{"hidden_size": 320, "intermediate_size": 1280, "hidden_act": "geglu", "norm_place": "pre", "norm_eps": 1e-06, "rope_theta": 10000.0, "rope_fraction": 1.0, "init_std_o": 0.0, "learning_rate": 0.00724, "lr_mult_o": 2.0, "lr_head": 0.00576, "final_lr_fraction": 0.0, "doc_mask": true, "max_steps": 9563, "dataset": "wikipedia_en"}
MLP neurons of a small language model. Each row is named by its layer, matrix (gate and up: input weights) and neuron, and shows model dimensions 0-127. Each number is 128 + 32 x the weight over its row's rms, rounded and kept within 0 to 255. A neuron's up and down rows have the sign that makes its largest values positive.
After each neuron's rows, "fires on" lists the tokens most often at its 100 highest values on Wikipedia text that the model never trained on; "fires after" lists the tokens most often just before its 100 highest values on Wikipedia text that the model never trained on.

L2.gate309 [191 119 105 107 196  63 129  86 149  92 150 121 146 158 176  98 161  84  91  70 117 145 132 135  71 143 138 107  98 188 123 138 166 133 108 144 153 103 129 155 136 147 162 138 153  65 145 131 198 105 115 132  89 111 162 113 146 118 130 167 130 140 124  82 113 118 123 128  65 114 115 156 151 103 142 158  97  63 136 159 107 104 134  89 125 151 140 149 134 116 162 125 101 110  86 119 133 124 127 146 146 172  24  95 113 139  98 162 136 129 105 105 187  73 102 158 151 161 120  46 196 143  80 145  92 171 100 138]
L2.up309 [138  97 149 143 149 138 161 126 135 157 108 133  97 126 114 177 171  98 124 123 216 134 112 158 117  85 126 115 114 123 120  97 191 100  95 106 128 117 160 101 124 114 198 139 101  91  69 149  94 143 117 181 185 162 145 121  96 114 198 102 116 145  99 123 141 117 138 140 157 183 140  88  77  80 160 188 144 171 117 118 159  48 172 101 149 119 116 133 142 128  99 165 152 117 142 125 115 164 162  97 108 156 127  91 112  58 158  90 100 161 162 102 180 132 204 131 119 151 156 129 126  77 145 113 127 194 115 111]
fires on: " |", ";"
fires after: "0", "3", "1", "7", "5", ")"

L2.gate790 [ 84  74  93  89 138 116 131 165 159  81  77 131 135  83  84 148 142 124 158 148 134 160 145  79 148  97 110 154  90 151  96 153 136 179 194 139 198 113  93 146 129 143 148 120  89 139 102 131 154 152 110 161 137 122 148  75  93 153 125 178 125 145 183 107  94 124 103 159 154 150 198 134 105 147  63 108 185 114 120 115  95 152 132  98  86 127  99 140 102 141 171 133 127 157 150 139 131 199  87  97 175 108 137 137 100 181 164  79  81 111 193 144 182 121 155  95 142  94 172  71 114 161 111 120 137 121 105  65]
L2.up790 [ 99  72 126 168 127 172  80 192 110 108 158 157 128 148 165 177 134 119 118  89 185 131 141 134 113 114 123  84 115 183 147 145 133 135 138  98 113 158 115 136 110  67 154 161 102  98  97 135 124  60 121 157  95  92 168 193  64  92  77  74 135 149 134 131 141 162 155 109 152 107  69 161  90 131 171 107 131 103 196 159 131 109 151 106 116 147 216 101 149 128  98 130 149 112  81 111 116 159 123 153 142 108 154 100 116 149 149 134 136 151 137  79 138 178 127  88 148 142 103  63  81 135 115 113 102 108 146 144]
fires on: ":", "/", "S", "K"
fires after: "3", ".", "4", "5", "2", "1"

L2.gate866 [115 141 182 110 171 131 110 125 164 175  92 175 128 138 129 139 153 106  97 177 108 117 134 107  73 112 133  88 113 157 132  56 137 131 150 141  69 161 141  98 121 103 106 127 103 164 150  84 138 122 144 183 142 122 120  87 107 128 155 130  78 146 138 169 155 125 150  90  55 101 120  50 153 106  97 116 122  88 156 103 232 117 114 170  79  85 177 106 147  95  80 124 141 190  87 119 129 155 126 121 137  97 162 124 107 135 141 179 158  83 124 141 111 117  98 174 108 133 139 124  90 165 127 151  94 132 198 155]
L2.up866 [110 181  97 169 115 105 117 141 127  81 114  98 173 145 146 178 132 160 169  86 101 110 149  58 160  89  86  81 142  70 137 105 138 144 202 129 188 130 119 136 110 118 145  99 107 120 116 117 167 144 117 108 115 146 122 117 150 116 153  82 130 156 101 147  97 113 149 165 188 135 133 148  92  96 122 157  94 177 127  82 138 155 180 113  86 155  86 106 173 124 158 113 108  65 131 145 158 101 134  75 106 116 100 131 148  98 128 129 142 128 129 201  67 144 180  93  91 118 116 126 177 165 128 171 180 100 142  93]
fires on: "D", "F", "E", "ge", "I"
fires after: "\n", " (", " \"", "==", " "

L2.gate860 [ 79 178 117 139 141 105 144  69 130 124 169 144 120 141 149 113 110  78 117 110 130  78 153 148 100 153 144 126 140  90 182 140 152 111 140 170 103 159 146  90 144 126 146 156 102 126 122  66 139 170  92 120 127 128  65 140 178  63 172 144 141 129 162  94 104 134  79  64  88 186 159  78 146 118 169 138 156 120 116  93 112 113 122 113 167 105  98  90 124 138 128 111 135 157 131 113 124  64  80 174 126 145 151 133  46  97 154 200 141 180 143 170 129 162 136 145 132 124 101  93 164 200 152 115 123 127 126 154]
L2.up860 [238 157 149 182 157 132  87 113 121 148 166 151  93 130 115 168 100  66 162  80 110 134 116  96  61  88 136 182 115 142 186 124 132 176 186 162 122 114 129 108 169 163 158 156 106 173  85 117 167  98 155 121 111 151 113 129 202  88 143 153 176  80 155 154 182 133 128 131 128 122 212 121  97 122 115 100 183 113 163 104 133 109 104 102 112 120  93 128 153 127 180 126 219 104 177  96  87  90  89 164 139 129 121 137 144 110 137 117 125 153  95 151 161 142 133  96 114 136  99 111 135 116 142 160 144 112 134 133]
fires on: ","
fires after: "6", "8", "3", "2", "5"

L2.gate365 [137 149 148 111 105 146 136 127 135  84 223 142  78 122 169 123 139 110 138 136 161 105 152  88 163 175 102 140 161 192 124 146 169 176 100 138 157  89 122 134 196 125 162 131 154  83 149  63 193  78 120 157 144 111 148  71 171 116 131 164  92  93 123  76 122 127 122 106  98 187  72 149 126  93 107 166 176  59 157 116 145  94 130 104 125 124 123 117 192 128 136 147 108 110 121 107 159 158 145 125 142  94  69 109 102 219 144 128  95 149 110 173 101 122 101 154 161 184 128 182 119 131 142 108 155 149 142 109]
L2.up365 [ 90 159 146  99 147 159 148 131 109  92  73 101 114 133 109 198 132 125 108 119 115 120 117 155 145 136 131  82  87  92 131 184 174 109  99  31 136 134  72  86  89 109  85 116 142 100  98 118 110 133 141 112  65 162 158 119  94 126 149  93 146  96 143 148 114 130 168 176 133 165 182  94 125 176 120 158 132  91  98 114 103 130 133  88 156 151 150 142  89  83  78 140 139 108 163 181  88  85 128 114  80 150  89 148 141 116 108 150 132  88  75 151  86 126 125 126 113 122 108 116 124  83 146 142 172  98 186  75]
fires on: ".", "th"
fires after: " ", " A", " S", " C", " G", " Me"

L2.gate196 [ 86 110 106  92 114  65 161 137 181 145 140 150 148 166 105 159  99 134  81  97 145 161 118 115  76 109  71 121 151 155 127 143 115 128 137 177 155 121 113  51 150  95 127 163 125 127 102 130 131 116 135 122 113 113 154 111 112  63 130 158  64 127  94 163 162 106 101 118 139 106  69 138 105 201 190  93 115 117 112 110 220 145 105  41 170 177 138 134 178 104 110  69 149 155  89 146 106 111 107  95 152 128 130  93  58 122  81  81 124 119  98 151  95 144 132 148  84 181 109 153 109 111 142  68  98  79 121 115]
L2.up196 [159  79 112 160 124 101 138 117 110  45 158 138 163 166 188  80  74 166 139 137 114  92 102 142  69  89 125  51  78 120 172  77  50 141 123 158 154 161 117  78 141 100 125 122 137 190 124 128 136 127 131 146 134 169 148 142 133  62 123 105 133 115 120 122 134 103  87 112 129 130 128 102 187 100 101  89  86 169 151 104 151 192 126 118 171 128  90  88 111 127 101 166 136 151 125 106 174 166 116 133 113 135  94  58  62 160  62 114 106  89 118  77 137 134  77 144 141 176 171  84 116 117 142 172 117 131 137 134]
fires on: "1", "ge", "ger", "time", " "
fires after: "–", " ", "-", "chan", "len", " off"

L2.gate6 [160 138 154 159 114 143 138 143 167  91  57 128  61  77 106  94 125 114 122 127 102 135 123 112 122  85 118 137  99 158 103 209 118 154 217 132  79 125 135 106 125 130 117 121 105 121 137  62 117 125  97 111  60  85  76 113 191 111 112 184 127  90 104 140 141 138 103 142 129 162 129 156 153 156  96 141 199 138 166  99  82 136 172 115 135 130 117 141 128 127 147 119 167  85 115 145 105 169 157 137 131 141 112  68  83 121 159 127 145 112 155 125 151 129 130 100  75 102 119 160 121 114 129 135 180  86 126 156]
L2.up6 [ 62  98 170 189 179 156 116 129  78 131 103 123 127 133  71 160  99 128 116 148  88 114 151 102 123 130  84 164 120  98 151 151 125 127 172 171 126  95 178  65 139 142 163 161 151 124 120  96 143 110  87 106  32  76 111 117 139 143 141 112 155 123 129  76 125 111 167  90 116 167 152 139 150 103 121 124 166 108 136  72 135 135 177 161 132 162  95 148 113  97 169 111 131  79  37 187 161 133 122 158 190 102  84 133 121 107  63 134 137 104 158 121  98  89 147 136 143 157  90  77 105  77 125 132 129 135 168 184]
fires on: ".", "ma"
fires after: " No", " c", " U", " no", " sp"

L2.gate953 [110 133 124  91 185 139 101 109 129 135  69  91 128 139 133 149 137  94  95 165 117 115 117  49 110 161 124 120 128 148 121 163 102 125 149 134 161 110 139 161 121 114  80 152 134 119  67  94  86 135  80 131 140 127 120 135 126 170  28 130 122  70 155 160 105 102 104 158 157 149 123 132  82 135  61 152 131  96 135 132 140 106 143  87 103 104 137 126 115  95 151 173 130 154  87 114 105 138 122 146 177 101 163 153  65 113 139 139 171 111  62 152 119 147 124 102 155 141 143 183 134 133 128 175  97 187 137  75]
L2.up953 [104 125 140 134 129 153  98 113  81 129 137 150 142 129 161 151 141 122 151 126  97 113  99 100 120 142  80  83 114 118 117 116  86  95 112  92 121 148 107 174 133 120 112 150 101 131  96 137 137 123 103 118 150 102 122  89 107 127 105 111 101  95 182 125 129 131 113 138 123 139  67 106  75  80  91 139 124 158  88 140 160 103  93  63 150 137 166 140 150  72 120 215 111 138 106 138  99  67 126 122 148  83 169 110 164 118 139  98 128 138 117 174  72 180 107  73 101 175 131 142  88 183 147 206 116 140 177  99]
fires on: "2", " Se", "fe"
fires after: " ", "\n", " the"

L2.gate280 [145  59 118 104  69 152 148 139  74 184 108 173 168 181 105 151  77 171  44 164  97 129 103 153 176  97 136  99 129 102  66  98 105 107 151 124  78  84 127 137 161 145 130  90 110  83  84 103 144 139 103 104 135 134 159 105  98  95  80 110  76 149 107 144 123  72 103 124  95 122 137  97 209 157 138 105  97 171 104 172 152 100 115 112 121 153 124 119 177 123 119  94  60 143 121 103 117 106 142 129  86 174 199 147 158 201 161 140 156 145 154  93 132 135  86 133 124 125 145  94  87 110 147 175 130 132  75 122]
L2.up280 [127 182 136 203 188 168 116 128 116 138 182 179 122 145 128 116  62 106 138  94  84 126  93  91 142 135 109 154 192 135 101 102 171  80 113 131  90  97 105 126 141 100 142 150 151 138 157 101 104  71 102 124 188 149  84 135  91 162 109 135 146  88 128 143 117  93 164 130 131 108 147 105 116 101 107 160 132 169 149 145 146 153 104 142 144  81  82 133 107  86  72 124 156 219  96 127 126 119  96 145  57 145 133 153 124 123 186 156 145 115 117 109 174 173 119 158 112 137  90 147 167  65 140 100 126 145 149 151]
fires on: "2", "1", "3", "0", "y"
fires after: "1", "B"

L2.gate1188 [114  65 129 125  64 125 170 124  96 152  90 128 134 139 150 162 183 172 124 178 133  98 145 122 141 155 149 127 149 148 117 120 145 110 156 141  70 145 146 116 115 179 172 135 201  77 168 130 126 123 123 138  86 182 128 153 155 142  99 126 153 122  74 157 105 156 110 151 127 120 153 133 150  97  99 130 159 130 140  87 119  96 142 134 147 102 100 111  69 102 116 135 121  93  83 117 131 135 111 180 181 166 175 145 121 136 100 133 183 123 167 183 108 136 131  64  99 164 144  67 162 129  91 146 229  76 159 110]
L2.up1188 [113 122  69 141  99  95 151  96 107 136  93 127 143 121 129 191  94  90 112 133 102 107  82 163 144 126  81 108 111  96  96  91  92 113 137  82 108 135 114 111 138 188 113 124 146 139  83 149 113 146 129 120 125  94 102 119 125 219  64 104  79 169 150 151 139 100 133  76 154 108 150 126  88 217 128 136 140  88 164 101 163  97 107 146 115  96  51  34 120 130 170 132 101  94  91 146 151 183 122 134 142 106 152  94 177 113 128 128 167 152  92 206  81 172 164 146 141 125 103 122 104 138 124 157 163 127 115  89]
fires on: "S", "D", "R", "N", "tern"
fires after: ".", " A", " W", "A", " Lan"

L2.gate420 [183 153 160 100 118 207 140  93 121 142  70 106 144  98 180 161 157 108 148 154 105 143 154  90 183 131 115 121 128 102 141 163 111 131 178  89 161  63 154  82  85 124 103 130  96 118 114  67 173 115  84 103 149 106  92 118 139 136 134 121  98 203 148  74 144 115 117 143 141  64 183  91 135  91 102 104 144 117 225 153 136 116  87 111 101 132 158 144 194 163 145 112 184 118  97  98 123  98 150 118  72 150  84 137 148 134 106 111 116 102 134  60  78 103 122 148 160  70 138 117 129 148 187 146 175 131  67 153]
L2.up420 [157 158 201 131 154 116 123 191 152 102 155 176 192  91 146 142 159  92 110  80 111 140 111 110 100  70 147 162 143 146 113 116 101 185 147 139 112 119  80 122 160 128 220 133  98 116 148 107 116 108 115  75 148 112  63 122 116  75 110 105 133 140  74  40  80 143 140 161 148 150 149 106 149  79 177 123 134 204 165  96 167 122 109  98 166 132 142  71  80 144 130 115 148 102 174 109 183  89 150 152 139 128 127  87 141 129 114 136 134 107 113 159  96 139  95  93 114 135  98 121 143 122 121 112 100 138 135  93]
fires on: "2", "0", "1", "hal", "ed", " March"
fires after: " ", "2", " in", "In", " air"